From a checkpoint of a small transformer trained on Wikipedia.
Training: a variant of Adam for these matrices, 493M tokens, 7853 steps.
MLP neurons of a small language model. Each row is named by its layer, matrix (up: input weights) and neuron, and shows model dimensions 32-159. Each number is 128 + 24 x the weight over its row's rms, rounded and kept within 0 to 255. Numbers have three digits each.
Before each neuron's rows, "fires after" lists the tokens most often just before its 100 highest values on Wikipedia text that the model never trained on. A number after a token or word is its count.

fires after: "s" 31, " Nor" 8, "id" 4, " as" 4, "n" 4, " 6" 4
L6.up1197:096137092155140135162099133125105139108165097140157114134134134105140138080137093148146110138150099155125093097126148115121139113095128123133086137140152096111146110066136172119138114118124113130124106101128148115081133121076139170169106142068146175126122104109120183197103090075131139155106133149124139057118121140120144126171113126124131155141108114121099139132135063130113111138116

fires after: " " 36, " m" 17, " M" 5, "-" 5
L17.up915:082093123116114155093132135122116206141141138130159118133108122133117103147133206130138123161129116183113129134124129157120117138154110119153100117148138084136178117145142147158184138150163099116134104119133153103146130098112119161139108082111182120103118172110111102171095119167123103150103121114111131142163109127124110119146132122117161173112125080110139138064126129171097130126155

fires after: " " 26, " Nor" 8, " |" 8, " to" 6, " in" 5, " de" 5
L6.up59:140151148113122098103131143175118082114141121098119117158145114100146118100136082109129113071106080166119152119162126126126138125117168133114100112157100164105175149095117123135168103139133169138106114169155143127143135145111136113121124194136129083160097100104117141101139095110120181164126122107145113087198098109149127118173126146131136120121123189110135110151109119122143139083114

fires after: "ar" 20, " Ar" 18, " Mar" 9, "u" 5, " " 5, " mi" 5
L11.up423:103098113110124136177177140108129137128129122135173108119128123096104140114147134165110112111119155103157121127137116123149149125146134156168118109114154107104152114121171090115117140126124115094106119163111124128119117146108132142152123129094120120142078131110130080144089123130123091085121139101107135091129144124114142123099151131192138121113094126106147117165129141085096137136130

fires after: " the" 22, " The" 13, "The" 8, " to" 8, " O" 7, " in" 7
L8.up638:117171099128139121130130140127121127147130124139152157141128121140134100149138092142147165154143136130130131147138118127081078139214093143125096178110089103127142188099094107140135135152135114134129098152116116128155107130129112156126145158119153140137135141112112122074108135104102109136142137174139156142162133136138140117173099124124121096102114129131115143132113138158164132129161

fires after: "-" 21, "C" 9, " " 9, " C" 9, "S" 7, "n" 5
L11.up647:120106121158160153154193178107168083119142108130119073130104149138141132149154128138067157098160098147130151153114155120137148087125098150145135117118128115100103115097142132149118175124119147118139165130100168154116105122097141135118113160141123107162101140162081094156127129163157096143123177126102158152127140127156094136094083078175156116119146134129159097109108101095126133087089

fires after: "," 34, "|" 9, "In" 6, " " 5, " Total" 4, "s" 4
L6.up509:141122163084119101137114159154117119165142095138171160118136136138116135130135131090128101130127129131152090129114158121146185115135150100109120105126162140130096118137149112096143121139132121165160122104134146102124121118121113121157122076098101096099124150123141132154119128127133128123111137136156128132185117173128140130154119129076147119145129102098079152120144105122091127103124

fires after: "th" 28, " Go" 16, "y" 14, "o" 4, "w" 4
L11.up434:109142098068137148133081125139134138109132106149101166147122121113136163160151132155166157104118156092110134119082131158142091136117127078140163133138136181096146138128115139127127149131127131164108152091137068122145136161157147119105145118126095143126102123114127164074161087148078170111131126136136131105129096107141101113099109111137137120103110118141091139108133150158146108166139

fires after: "o" 22, " W" 9, "ki" 7, " Th" 5, "e" 4, " bo" 4
L11.up814:146128135117174120100078124119148087161116142133154137124140137172121084115077184084146130163140110113117101125097093109119114124141099131111144104102106128128114132109135126137102144130118090174114137122134161149169136122176139146109095143141125118091165129093128151135141109135129131111138188118118134116136077157157135126146128106122122119095150125095150137112140083146115139126123

fires after: " " 28, " Con" 9, " San" 8, "s" 7, " Po" 6, "|" 6
L3.up907:113121138122105096126098103106137105104140193123136123110127127170119146128146118113142110110105097156118165138148136125139143128108116095162133107126129128112096152105113099156120137127129094098140111105147151161139098102181137146140178124117143138113147136148162139184130153136102156133152081123124146092171172138146139109117138073149091138103120147167130132093129086107141104127110

fires after: " " 21, " for" 17, " S" 9, " take" 8, " an" 8, " De" 6
L8.up459:108131114163123131117159113138146157163121131130143189132144124157112096139087126175166130085105157144131141147130120152135127131127138135134131121136130112147099122076136142124101111112132130103134141159138131151193129140169139101117116122068115134136131146075118099133119081134068147161131077143139140139097153101130121088183165082164136112154123121139142118168136117135103119145137

fires after: " " 44, " V" 10, " P" 8, " I" 7, "," 5, " C" 4
L8.up707:098111155125089136149099154137126100115150134128166123147130143070163135131105084153134135149144080082166114120100129130102123148123156064148127097130148143097155129155108135094127121140133154137123104132121134154104110157127136126121139145141124120173121142130143072125130106118148128093162099134137103115116131162156127100116150098113090116138139131081165132162100123139132159128149

fires after: "\n" 28, " " 23, "s" 8, "-" 5, "n" 4
L11.up679:135151147126138123094181111126129156124118155152080083133113133089149150127120139101161148144158132175132144123124108095136093072158117147141127111106116133151132116132124125143129102150133085093087105183116132093140118060130117178114104174109137115109130113151137153145096121119101107115151135096133138143112117139141129159132114150151105148144092155117138129114142131063123151136105

fires after: " E" 21, " C" 13, "E" 6, " P" 5, "it" 5
L3.up180:163120126162158177168148120185144101105066128099123129107074114098080125103144125155153136174161098145155132114128114157119128082157200131125128116096161157122139118103083097126128110160144104148124101134133129114138151157097133098177118101111119130089125143138140120109104128105113130144120084138123111133139096129146148174083142138169135106159113135106135140124137092149138130167165

fires after: " U" 15, " I" 10, " In" 9, " A" 7, "g" 5, " di" 5
L3.up1112:128122125123127143129115141123129114102142191109128128161116139111129121133114131144123116122117146140134121104093135104123088182087093147116143121121131113131097112162137121168114143139128126087126161092107114185146144104170113099100140139181112088111152148114099185115073169147127115102139091101134147107141186131124113135154116112104079119126132093164103122081100107121124136101127

fires after: " " 55, " C" 6, " (" 4, "ul" 4
L8.up403:111127149124155097134114134139106141107115098106126123150144161116106089103124142157154148111106116148144158132082119131116100111125088071136133136115146137138129131160101143141111145068118133125110059119117082118141151118151110117141143132141146149141141134151117137129140160148070124183143144157163116149179135152104125125128156113092134110154175141139180116206145147110099085127183

fires after: " in" 32, " 18" 20, " 19" 7, "c" 6, " a" 5, " In" 5
L11.up50:073103096092147152143168106159132114149134153122119122137123138124136153096139105106094151110107131093126131140083141137082102124128108130144129091131145145130124150145170091061160112130130147087128082106139117147087136103112125138142167130113130140144140077123110158117097154125159109071129144168099129133138140140151131134211145124141142113130154156150088139164116116094122129098100

fires after: " " 31, " p" 9, " c" 5, "p" 5
L11.up656:117128065136143120146141101132114126146111119111078117126103156128117147092171104094114137129132099099158087122179160102152139092134122143173192115189151122116155130131117119118102138134138115086129095105124086144087121136105120150153148149140173151086085104171171117140099138123111102091148141154116165137152146142142153163181150123152150151146136138122101133133111129071137133114169

fires after: " " 52, "s" 10, "–" 10
L3.up1238:120158155126197133090153135136131129155129099125145122096151130162139119115091122136121136130128117154100093120102130091108127141141100153156103156063115119123113137117092183059115145121127147117117142121133146131138127101107130149130144077138114151124140120137104109089117138154131136104100140078107121096165113135162113154093103100108122149108118143080147130093114092130123061156118

fires after: " the" 19, "|" 10, " to" 8, " lo" 6, " and" 6, "ly" 6
L8.up1127:110148101108111113068138145135131147117072145119129143175146131179128107137093107130140157124155106134141144125131135120128102130127100145103108177084088085099133124104136138129091108114141098134162138169128126105137150113170142120125133131113162130147134112103082155163160130095100122141123196158151173120134152134132121150155121158173149125128126136150108131117146144124112131090141

fires after: "s" 25, " P" 12, "-" 9, "." 6, " S" 6, "k" 5
L11.up1140:125137159137109114100136111171176122100084163145130080148115130146146128174116127113143128131131121111120160123156091096150152124162153118182118098146122159153179137129146117125122157130149146131084099144102143098118091077111127127139128119142106115112129128144134136156071131153111150130141132130170149137128141171125111156125136196160155116133156170139174132136109113098126124156113

fires after: " I" 38, "b" 12
L8.up979:127087105132128096108149130102113087173115119114166151110112110170156135127166159138123144164131153151103159140152131138158140102163085110132124121090091158157141141107121129059129129137129120136158115138141162128110159130095156114138163141090160072150153103142087159121132188149202090162151116104178120116135138096155142122119087158099096126134175119101152141135124171083144161141140

fires after: "\n" 46, "n" 14, " Ri" 5
L11.up854:106147117108128128102156099101123145114119156158133116117142121081113124193175144123120090137084128141120122124131118133168161154143169129156102081120135121123139105127119136118162112109127129109122110144140102109117134062095130141130134140151130123104090156126135175158121103118141141121094133137147115112114103101156139101130089117111124137122098199128122123128121115027159142103133

fires after: " C" 24, " c" 15, "c" 13, " " 9, "-" 9, "p" 7
L11.up413:128110119146142124159174153129128115160120149142092083131145108142161143130143092122131130101104098084130156132179131052119142098121132171153137130082147120129144157112172120092130129158129153090112122137125145106103144166124126133131131130131141096120068144154098145131130131209123150129164137116131125131148149141088122121100142113150161100119156122146154136089101148054122180118118

fires after: "d" 32, "r" 9, "ad" 8, " G" 5, "h" 4, "v" 4
L11.up473:109093170133116122158153198090130108122125162125107125125126130118133089119157130146112120131108153095106149130169133117137131146143140112112073137140116139143061145125162119122126136135117155109168105151118132120102102185129121125164114129135097144141114134140151173161157133138102158102108146143119115098153128136133131119118130133168107132132099153143141129124124137091086150125176

fires after: " " 40, " c" 13, " st" 9, " C" 7, "ab" 4
L6.up548:114115103099092173116132101090139129120095175143126124101129116132135109103138141114100161095108130121128151133125137131152100130145107100117121119104147149111119113158059114136142135111117106167146111152119134130080084156087137085134153154129104144117162129119142171146122101147143133137125113151120120118160087143129115171132154107169101146122122103134174120098125146089137131075103

fires after: "\n" 34, "la" 9, " " 9, " Ja" 5, "|---|---|" 5, " Re" 5
L11.up1196:146128160114138138103072089176112123120124124102158123128148116103143130141137113143123158144115107115148138129177115129159107127179128186155081083140160116119152119127134078129145139169140126100084109164137122122154123094112130105112098115150112144105142167129136169171140144079154104072159160137137129127096150138128155134154164130111095130096164170134134099117104147093135155127142

fires after: "\n" 98
L11.up581:112149108170093096104095121124141117066137128106173137081164135093113130156147121137105139140119093167146117117203147140160174136146110160171051118133109129115149108166138103124153126091122152095164116101118133124123116020113118136127141115133111143134136101105113167194137133103165130113113141142139130108130155103140126137137140111130132166128110178153109128116101120086130142095146

fires after: "\n" 34, "-" 19, " " 7, "ult" 6
L7.up113:092113099086196130146072116137121150167109137133144116163157118148147125125141137124120125098164102103100162120127174096139073132140144129129166140095087087132109129127148106123123126145124148154156155139119145134120136126120123124082131140132117148124121157165166140123146125127113147114138139126130115120141174052150138123155118146089137141140173131132119134138118130132106064093119

fires after: " F" 12, "-" 10, " f" 10, " in" 7, "qua" 6, "f" 6
L11.up898:157154091124125163115109105131136087167099109133115152162141119190114116101109089145113114163109139115146130116169169083142124127147115124116116134181121146157117154147182136106078138103125178098105143155123119106100140156154129111144119100134099106119141127146142128120134165100172102168108140125143111118091123126108165104170147186069152128118183100136132122118141183114130126135139

fires after: " " 31, " football" 7, " (" 7, " Ma" 7, " design" 6
L6.up154:148117138127154092103132100124113094123088116134121129151126114086118131133112123129111101072130121134090089108156141135175076074102115146164127152150112145119191116111116146139128107121123106131109085153142128075160155161100126113141146142090142159167107100116129114115092142110119121119102129116138153110144163097115118084125119168106140144132126154120155133162137122121129121139100

fires after: "c" 20, " G" 19, " sp" 7, "mp" 5, " st" 5
L3.up1011:139149130112123139122107085171119105134123186096137136098176113101124128143146169144093100111153090127115151108107098169138101161090137133161161124137086080110100158125109126121132163141116151111109116135130110191151134119161156131097145140130144106151099140120137114162147137129156105114129100136126146103183107122137164124132093096127073122098154135097160124129148087143104110121093

fires after: "th" 28, "s" 16, "k" 10, " w" 8, "f" 7, "w" 5
L8.up862:132120159106123156106124093097139166139098123105145137084131132195107128093156125179117161108159173106119090113107153161117133159124107172116106151114091151082129101115148146153112120109140120142070124113119097091128108098107117106137147111137143128140101118108106144092120129115118121153118143118128139119163102094136123112128090164108104092102098135196100127102114118149133119146147

fires after: " " 38, "o" 12, "ho" 8
L17.up555:131146121112161130152102124139138130115094133152127152111128161121190169113105147127177112137109135133151155134133111136130133121081115173139119098131159108129144140143164111128180150157136090109154126148144144158175145107110083138105140137140139144094120134111114127156125099136092122135121154125121135151141170145100150150142139133128129142108128109144170137094080148136105123145119

fires after: "ol" 15, "or" 15, "e" 9, "i" 9, "re" 7, "ar" 6
L3.up133:113145142137103156089134140149131110117096115100130140136095139137128138096131115107140148106168109136121159150107148140108148142125146156136152115158133136118165109106106178164136101109121123141160145113125135157116153114167135181159128127123117148123137127126170167133135150128169129069121118093108104143132188135114095138158181113145144144107122131147113131110131120128174123145173

fires after: " " 36, " P" 8, " c" 6, "n" 5, "s" 5, "t" 4
L3.up264:122161127079119098158122123081153114140146108142148111142125158111122111071099137135124125191144116141085136154157095099078136119109120100182097161125092115121094158122106200130092120114132130120157143112135169123057137142130129144125124125109114143113170115132093152162110129156138112153134150123126147147070183143175113126118143113137158122128157132145098118105129140086091105155119

fires after: " B" 15, "ar" 8, "h" 8, "d" 7, " W" 7, "B" 6
L11.up896:117112167125112157177098165086111147106110104158165160111114124126137129125096135124109093132135114160110128103152137119117135159083127158087061131130123130139112120083177047098136127138129137128123113106125116116072111167086128086137111107119126122144129114126102144089101151143131117113118123091119166124154148127108126117112137107137114147106130165141107119146131154089133140160107

fires after: " in" 17, "amp" 10, " re" 10, " se" 6, " con" 6, "G" 6
L6.up94:114095157107143120141109136131135134166148099138149120112110118099149125117130150169108070104161134109121182134133129108166155122107090141085111135147156151134116140161084107134163107116116118164096119155132169142133098144160121085124143126126116127212145132121130136065129111110107169098104131105132091142097188129128133138106183077125091112150127111137159125187129148127122088098167

fires after: " co" 16, " " 14, " I" 12, " A" 9, " T" 8, " Ca" 6
L8.up286:133111132163108093129143153121125170115113159141160178163167123087137072114130151162121095093155140124118113133101131133143133137105136087127138096151125110128157145103120146116127133108133149087110122126115207152096121136106144140122182113150108115123108115138111057077138097125137107168103125133120147096120173142149121109168133077146116111119149143142142125167138157094096149131173

fires after: "\n" 43, "la" 11, " " 8, "ran" 6
L11.up1175:121144139143129146127073086144128142100138145131122102122121120121142151121187115124135125113114122104165133137224140113122154115138097148176058106140146132145158141165138109136119100128125118110132133110156122093167135054152121119128127112129129127113112125110132217158156103130107112125125123137116094135148116118144123133101138138157128122108130221131120143114143170006160127122136

fires after: " |" 26, ";" 21, " " 9, ")" 4, " (" 4
L11.up975:097102118106121105174152097145130095126122127130178151132135103127080152142125132128137098145155074120145157134140121145169173132164113143147114114175110138106159109158135099115130142111127080132138147126126137132083088137131141140078109095141090139098106108129148093184129072155139097150107136139173140115107113114132154085125130133087166127136113138151116132144136159125106110133115

fires after: " C" 29, " " 17, " c" 13, "-" 11, "c" 7, "C" 4
L8.up684:151147133098135138136150108135118175117119118152116103136134126130140146072172126112144135135126152150173145123116128114116132094117116100109131149122175095107104113133122129105123152105117110160103152146132119083150113065143121096117148162121164126119129124168139181067131130091108119125155126119106092156117164167101118150149107106139083137140148126126138126142121170126117109090118

fires after: " " 39, " C" 7, "er" 5, "ar" 5
L6.up1053:072133127120093102165151146129134107062095144138134130117137132142115117162126144128117176132103162137117154117115107099119124136108124102084112138121116117102151128110184134122094139105119072156141137162134123137107116121106124145150074145096139114103120105142163142134150136166119135144114116146112116166170101144132126118123135136148127148121155084126156110121157166093142161087108

fires after: " " 20, "li" 16, "L" 12, " gr" 9, "in" 5, " De" 4
L8.up532:119113100134138124141140149128106122136088131151097099139124143146084147144114142154193154117109126164153157135133097120123123135125136135127125135147143115148086117108156155152140114127126119150136139085135126134123141111100124131147090139111133132170116124122137118110140083181104147145115160101062131138119149125090107123218111140173117131136174126139122135140133123146112142120108

fires after: "\n" 25, " " 21, " Ma" 6, "ri" 5
L11.up957:092143153166117144122165076150122104125112108167172094138123132079119128130113128127118094110133105168109142130170113136155151115128117168160162121152144133122140114117165112161146125107124126135096129107126104107136113114074138136148110145136134109114095130119105165139091135103116110120110129148123123107107120134137139104179104113107117098121112179122122129191119130023100105141103

fires after: "%" 25, " I" 12, "\\" 8, " Mo" 5, " the" 5
L8.up989:076124100129119128127097092122111123124126148132110147134122126134112134122121131140202147146126123125203131143126092106126129123147156129135120117104079122110098128116175106104106131145126121137150151111161082119105131123146141094103128116120129119103144061111138141077145134107120121099163175107139148112160120154136102101149139094127106154124163138073142144135137105087143121123118

fires after: " A" 15, " a" 15, " fa" 10, " se" 6, " st" 6
L8.up1163:118124125096159116152091137119123110099121113142130174171119131107136118185123117122127108166091121127141150149099129119122155177139144101136092139133118153151137136135141117214166117137123124144120148107115121141097098181110111104156091163121150138078121097122134131120133120175133134107115104110117142124152125131172126099118139137091165169155166081122126131092115138133115137142153

fires after: "-" 45, "ing" 8, "C" 6, "." 6, " C" 4
L11.up199:179158123113074119130157169129134130099148164109124160155176141152147088167124094084160142145093173089114161098127094145109142114073128157159084139091108155107175134121107128126104128116134114166106095162130150138134145083188101102129121124136163116095102165124081115134081132119107127092157120141154088099126127117126130122146109133107142168135110128101129134128156098094137155136134

fires after: "." 39, "-" 20, "/" 5, "s" 5
L11.up310:099167075126084166079208122117128134114098143106131113138128145105158168125168121111147181113126104149126133128099147167128125116111099179197150126115124138130117126157124107143191123141122123132128097095126139121109134058107137122119147161161159176119089103152079131143131118120134136115152070096115134136171133124119112133152147114194112159128104108190118139126124173128161137106121

fires after: " " 49, " T" 9, " |" 7, "ur" 6, "-" 6, " c" 5
L3.up792:144143095135159097159138152094118121122119087141116115115143117135129102084111098119177146131113098151112181121134128086139130103080097146133110136132128104130138107128171133158106136117122141128146136109115157097133114090119124102121171112113140146163133145150085192136115128188113084148129129132100137145135143105131104154125159096093122125101143156099113115082134164133139097156095

fires after: " " 23, "-" 12, " I" 10, "." 8, "bi" 6, " (" 6
L6.up6:089118076148106118152105133120122113099115117137156113135129116139113114100179149129106159168135146145121119112114126080155144153151114128097101146082130145165150168125135153116106144131131113107150131133124100138112116084117143102160108119108144096097131063174076116099167156122153111149135112119174104162150116144121124116141099186122118116109122144095147136128117132146162144119152

fires after: "\n" 99
L11.up920:121149133121128099094102104125142186116139137118144110077142114112133144130155114106149109123062104154106145116150131158130173157162144165155093094108163126101146143144136118104128119115145173107144095132130142127146126073153134106134135086103110141082124114093151185165110112108124153157166135136137091119116157118116138106136153091112135134131134208125096140175092085091178131113096

fires after: " " 28, " di" 12, " B" 5, " b" 4, "B" 4, "e" 4
L3.up953:136128094152141165154136141135114127090089152127079151103123135124115123148129121133131117166126118101094108129114157127135092139110132090159152112142146113138116151066134127110100132120132164127130122100155090137179075142134121118131114154133143121078116137147152127148151071174126116156064119113095148129130192141163119087164164135128060141097133139093182108125102126155127114135119

fires after: " " 23, "s" 14, "ri" 9, "la" 7, "ro" 7, "min" 5
L7.up94:097125138115106149094098096126137136143074125088115150125165116158120147130152128117089129141140119104112139127114139120120154165115126101147104121131085147122143100150115100113110127154128153116148105116125123129225160130161124142127091154153099096083124134130149166131138129167146114103102128126132151124157106108071129129097127145112099186116092128140116122088145152098091129085167

fires after: " " 63, "\n" 14, " C" 5
L3.up803:150149129137125096124141093092166098134116109064092104122151128165138135085098136127124120148117149149073113113108156118170084095105092156178145119086178099087091120117080131120119159139135150105122115105119106114137127077158150130127142114093162102136120163079162117140155115147121140112142144100125152109154123140120131078103118098109096130133116134160162108084123118137087098133074

fires after: " (" 30, " la" 8, "-" 8, "\n" 8, " mi" 6
L3.up23:110138121110147183138107143132106146178116125109171122125182128158164138111129093133116129104123175142073130113119131123099140176123141126160082148079121091128095094137118124152158130120129162157117136133125171154148081117111128135105135096140122127133132130145117116138094158116113087075126115092120104149188101084120148169112123108145153152083111135114145098150113123155115096138133

fires after: " B" 11, " d" 11, "b" 9, "c" 9, "ar" 9, "app" 6
L11.up273:137145111119129122221124147109132114107141179080112150107150132158100121123127136151132107090127141088133136136138126118091101147060104112130126149122133136157139125103148087117130143107113145105145102132123080116091145145181124105094171082083143146105107119147133110063100129153109132134139136091103155092157107111137135128129127135120124152117133139132126134137139160070133122098135

fires after: "\n" 21, " (" 14, "==" 12, "===" 9, "s" 7, "o" 4
L6.up1099:139120144176135117067166125126115132097079098157146105135128123108148105140122115101135124172118104103106178105108101125154104105165135129139134084118109145114151102143139137123077147142125169092116155180130089148112096119145113112150124099148089122086097115171114129118138176103094153124163119154164174159125114118147128103147133151107134083101148133134123145097133107139133104091105

fires after: "st" 29, " no" 10, " In" 7, " in" 6, "t" 5, " A" 5
L3.up271:125113173135137106068103148128110145126125176141138124141148125126155134145143118160150081122083168109150148120129123118122096110119116125136148086113143070143102129120127082149101128123123092114092132108109131113155135129131133102124112149071123095141118146096131127133089183111166075086122125137108124130171166154137116171102099076111164069148150129161163138060129115106109141060127

fires after: " C" 18, "d" 12, "c" 8, "-" 7, " Ar" 7, "ar" 7
L11.up639:138108093118134160149158185109141134126156138097134093170123125082128139140150139138111159109134157123097084116140096148153157111108110120148102115132128067115094092157135084099167133139128151111136119155118110130102105137106157099136119163146148140118082128170114151125145168108145127121132143142131135102143127100118136161118162086169122189124136139117100132118115162103146132139121

fires after: " " 36, "\n" 7, "U" 6, "fer" 5, " 19" 5
L3.up18:106080114120120085133115132094142133135114121099139118119139129189130127099094134183158152086154131155110100107123150120138115103121090129182147114101123144110149122125173159106095147134123158146123116150116158084125127139154110098159148135139135148122140128141112136094115133144128177130115156090109186175154166151069122137113133131108131102143145122155126103109142140120094109142108

fires after: "." 39, "ing" 6, "-" 6, "s" 4, "T" 4, "y" 4
L11.up908:108177095140132126134141121138141131127139151109078104161115139157155130128110091136111148137093123125118148122139129090099125151123125049139108157172103132160079148119167108114134146125122121082127136090123123102053149104141139099134134142107116172143123172148114143091126143142111104140119136089089130114126134112106096129133146165125106140119159099128115151115141118133116101160106

fires after: " " 38, "lan" 11, "." 8, "e" 4, " V" 4, "ka" 4
L3.up162:150151090161154105101151187136133157075134108134150122110108104144105125102112095129155146150124089138105152101134144135189120158122123156104174112136102095137135134141147128125124143142133137110125144107143123150164161112154144093130116149143121121094126119178163112129164080153163158121080144087119124134120189128155099148125178117118152145153145168128154134094145098097138105126091

fires after: " " 34, "er" 16, " P" 8, "ed" 5, " is" 4, "E" 4
L3.up237:148079161128123099105100089145121126149111120122094135125114143114142152093107138121158113135137096146135108127159151137097111118166152094137088144117164109118109163092115121158135112145128143142141136125135085107164131154120124114164108089097094148193101169135102105109129184132119110112135165088116154127142176155129106144063091108188125126137124144128156117100138070126146108130120

fires after: " " 31, " I" 11, "," 7, "-" 7, " |" 4, "i" 4
L8.up360:128128159118146134145160212131123108111121126138148135088100131111153142095159114147106131120165130128160152122109131138109135117121142124147154095138125166089090141100123130099157128137127159118108104108099155148133112144169128095133169136120102074173117128106138098113126094154169110162165158088151136107152129128162120089161117124166145130096122166118148116148122174123133172137114

fires after: " in" 34, " In" 17, " and" 5, " re" 5, " to" 4, "In" 4
L7.up36:102096128135157129121112094167127146136123091125125097124161127173125115140110119110146140116115115085128116100173153120101077134166132159093131148155093098126186127137122165132136111110121148151169103145127132126141163118098165125130125132117095126115120142098160134099136132145144118133137064131130152105097149107118116096206108145124086117126088110106124109154142116155150126119136

fires after: " (" 20, "\n" 20, " ch" 11, " \"" 10, "-" 9, " " 9
L3.up608:106132137077130109136161109131147110145104112112131136145141125136107141105132132141091146125104117119111118105100133133126145131120102087181165134096134161120154132125131115134116125145128172117148124093106105126136105125129141175100127134127151107089137126087125123095153086168124149092109123082118093128086092116158132129093105140099039119142143089158150112070116183166136138160122

fires after: " " 29, "en" 7, "26" 5, "ut" 5, " 27" 4
L3.up492:136126106126108125124090098115120085123142138128126167138109124094119145172113206148088097081172114130102100142086168122144120142146146143140124129168091124132092134128096106113119137158116123129070113089122073164127102118153109123123121137165146112117116124080153120148140100108159126129146152066160124093099161142116115141135119101146078163114129104117150124148122098104177107149119

fires after: "st" 17, "t" 15, "ff" 10, "ea" 7, "ar" 7
L3.up234:108148060163156117113133163126098128085181174147119119109165137108148153134164123155145116099138098127120127141147071120138136089110120141071105077118102106100150108151136114154092135114128091123123134121125131121123095150146130056128124148121134148124156137100107161105127109134156117159135179187124141175131181139098139172170099137097128125119156109125151144099135151084119066083102

fires after: "\n" 31, " " 10, " Ra" 9, "===" 6, " Ja" 4
L11.up1125:145114152181147127155169122142106160101101143155121122155124123078123128132120147118103140153133099101155130115200099134130125130152128116208061111104181127152146125104166122130075159129124135114093134142134098127147102117117113114143130127118138123097152095164127208165127148143109133123119166140113148121132115140119121110115149120129128098151130165119141134159110090041130139144106

fires after: "o" 14, " 19" 12, " f" 8, " 18" 6, " F" 6, "ce" 5
L8.up425:136165097072112104147122131185117152118116143106160130134134122188134159119115135169201127154158121147142156118081143131153117145084109137125131155129160135148178156147094140123138131105137106130131088131118145140113128115125116145148155133135110148127107103164115132138125135127131079129095142139126167126141139109110111131123118164152150122149155135158118116152109127114106119115132

fires after: "w" 16, " W" 16, "te" 8, "ş" 5, "e" 5
L11.up1182:174071102116171105171097166167135121152127079146121133131103118116121113131137146104123119078156090118106116110074058143142090131138147114125163131106136137105144127122108136102086129113137124155107118099123129136156158160143127169105125142133115158136141104116120146102171144141109143151078117106145131105132132141128128130142107102122106139100112167135130133134121093119165114135132

fires after: "." 47, "-" 8, " as" 6, "s" 5, "e" 4, "k" 4
L11.up618:133163119140098078118158119092146104150134150115120158133160124127105156126133103112114193121124136112101148157149123113109134149111114139165100128108171141105142157153114125092094133132143126101109115176125160076164115060155116141119103140138157133105134111148117162132097149134123156107109127098095128156145150159116137133131182107143135134132136116146156114078142154108159139106105

fires after: " C" 21, "f" 12, "-" 11, "s" 9, "." 7, "k" 6
L11.up83:129163107163110124125164198153124116150111183127082127151135109140122163106098071124145156108118131134121170147153134126106136105115151130172114122134132120119122158118187116107162130124128151120163127081134127083083158116168144138139170107109106160139102142139099159121140135148123101124144131095082147115165136122096154136140138156119124138146150132176153139113128164079112118148156

fires after: " F" 18, " M" 14, " Nor" 8, " f" 7, " York" 4
L6.up293:109119065111161159094125165109119085127096152121140142159160108123131108132134170136156149116116141116109127114107114180144141137113113143126135137107180108173155093136119137122149092117122088122117130110127142142117138130143152126130134177164129132107134122116128177122080086124120080130107131115117164119151120117131140164136148141148125163166154124120110124138127103143107151119113

fires after: "-" 24, "p" 12, "." 9, "f" 8, "c" 6, "s" 6
L11.up305:143110081143126146166146112121133118167136117144098129111121120120121128098179069158123136141109124140125107128138118071146111144112128100140130099168118159181118138091147131116137128098131127104101109112137076113105143114152137201131132112099111133127097111089102147127112154181115113159142144123117113117112121121138117120178116109139173140124174116174080156123103128105128117133152

fires after: " " 28, "s" 21, " in" 5, "," 4, " |" 4
L8.up367:116152088127125131146116115152140164134089158116131134087139148176116118156118135191124130125130107187175112092104143137103131133150110130091152076129177086105168110133125146138119109122124098143128138151154133166138120158139103133136125075127090144100120099094121143078132135158075175125113100150104109141170118107136145132098126109126141120125132128151139147119115174109120173093144

fires after: "or" 15, "re" 8, " H" 8, " st" 7, "z" 7, "ol" 7
L3.up819:157130133141095111092153147138125120115151133116127158118101125138141140101130128151143076096137128125119126138119128160135127178155156120116097174138175120160128133134122166116150139125128174086094112128144130141132125110144134150126110170129090154133130144133135127054149129128142144086172161142135108122123175134120117118143168087157130126095125159100149121097124109132079055131121

fires after: " " 44, " (" 13, "pr" 6, "ri" 4, "s" 4
L7.up298:096144135140169140134128161182127157142068153115093155111164132165093146140163133136145100175132129096150143121129146169122148142150118137095102138119123104125141143110108093123114104153124112145132130124129159162164158145103113172134087081120122146084121153155151128131137100154155088073086136129160154119152090137126140116131134090108120129134118131116127140108151193113101140139139

fires after: " " 39, " p" 8, "-" 7, "\n" 7, " |" 5, "s" 5
L11.up197:132109111143123139123169157153123134117130113159117034153107151101120137130169135106131122128137106113131132138162126147137123122134116150199199107121121112149161157110131134158146131133129091093093105143144094133141127122135124127144120114117110136100083147118128159111105122126127083138129128114122133159132104165141131141150113099154158123130087163131137132133131159028118187096104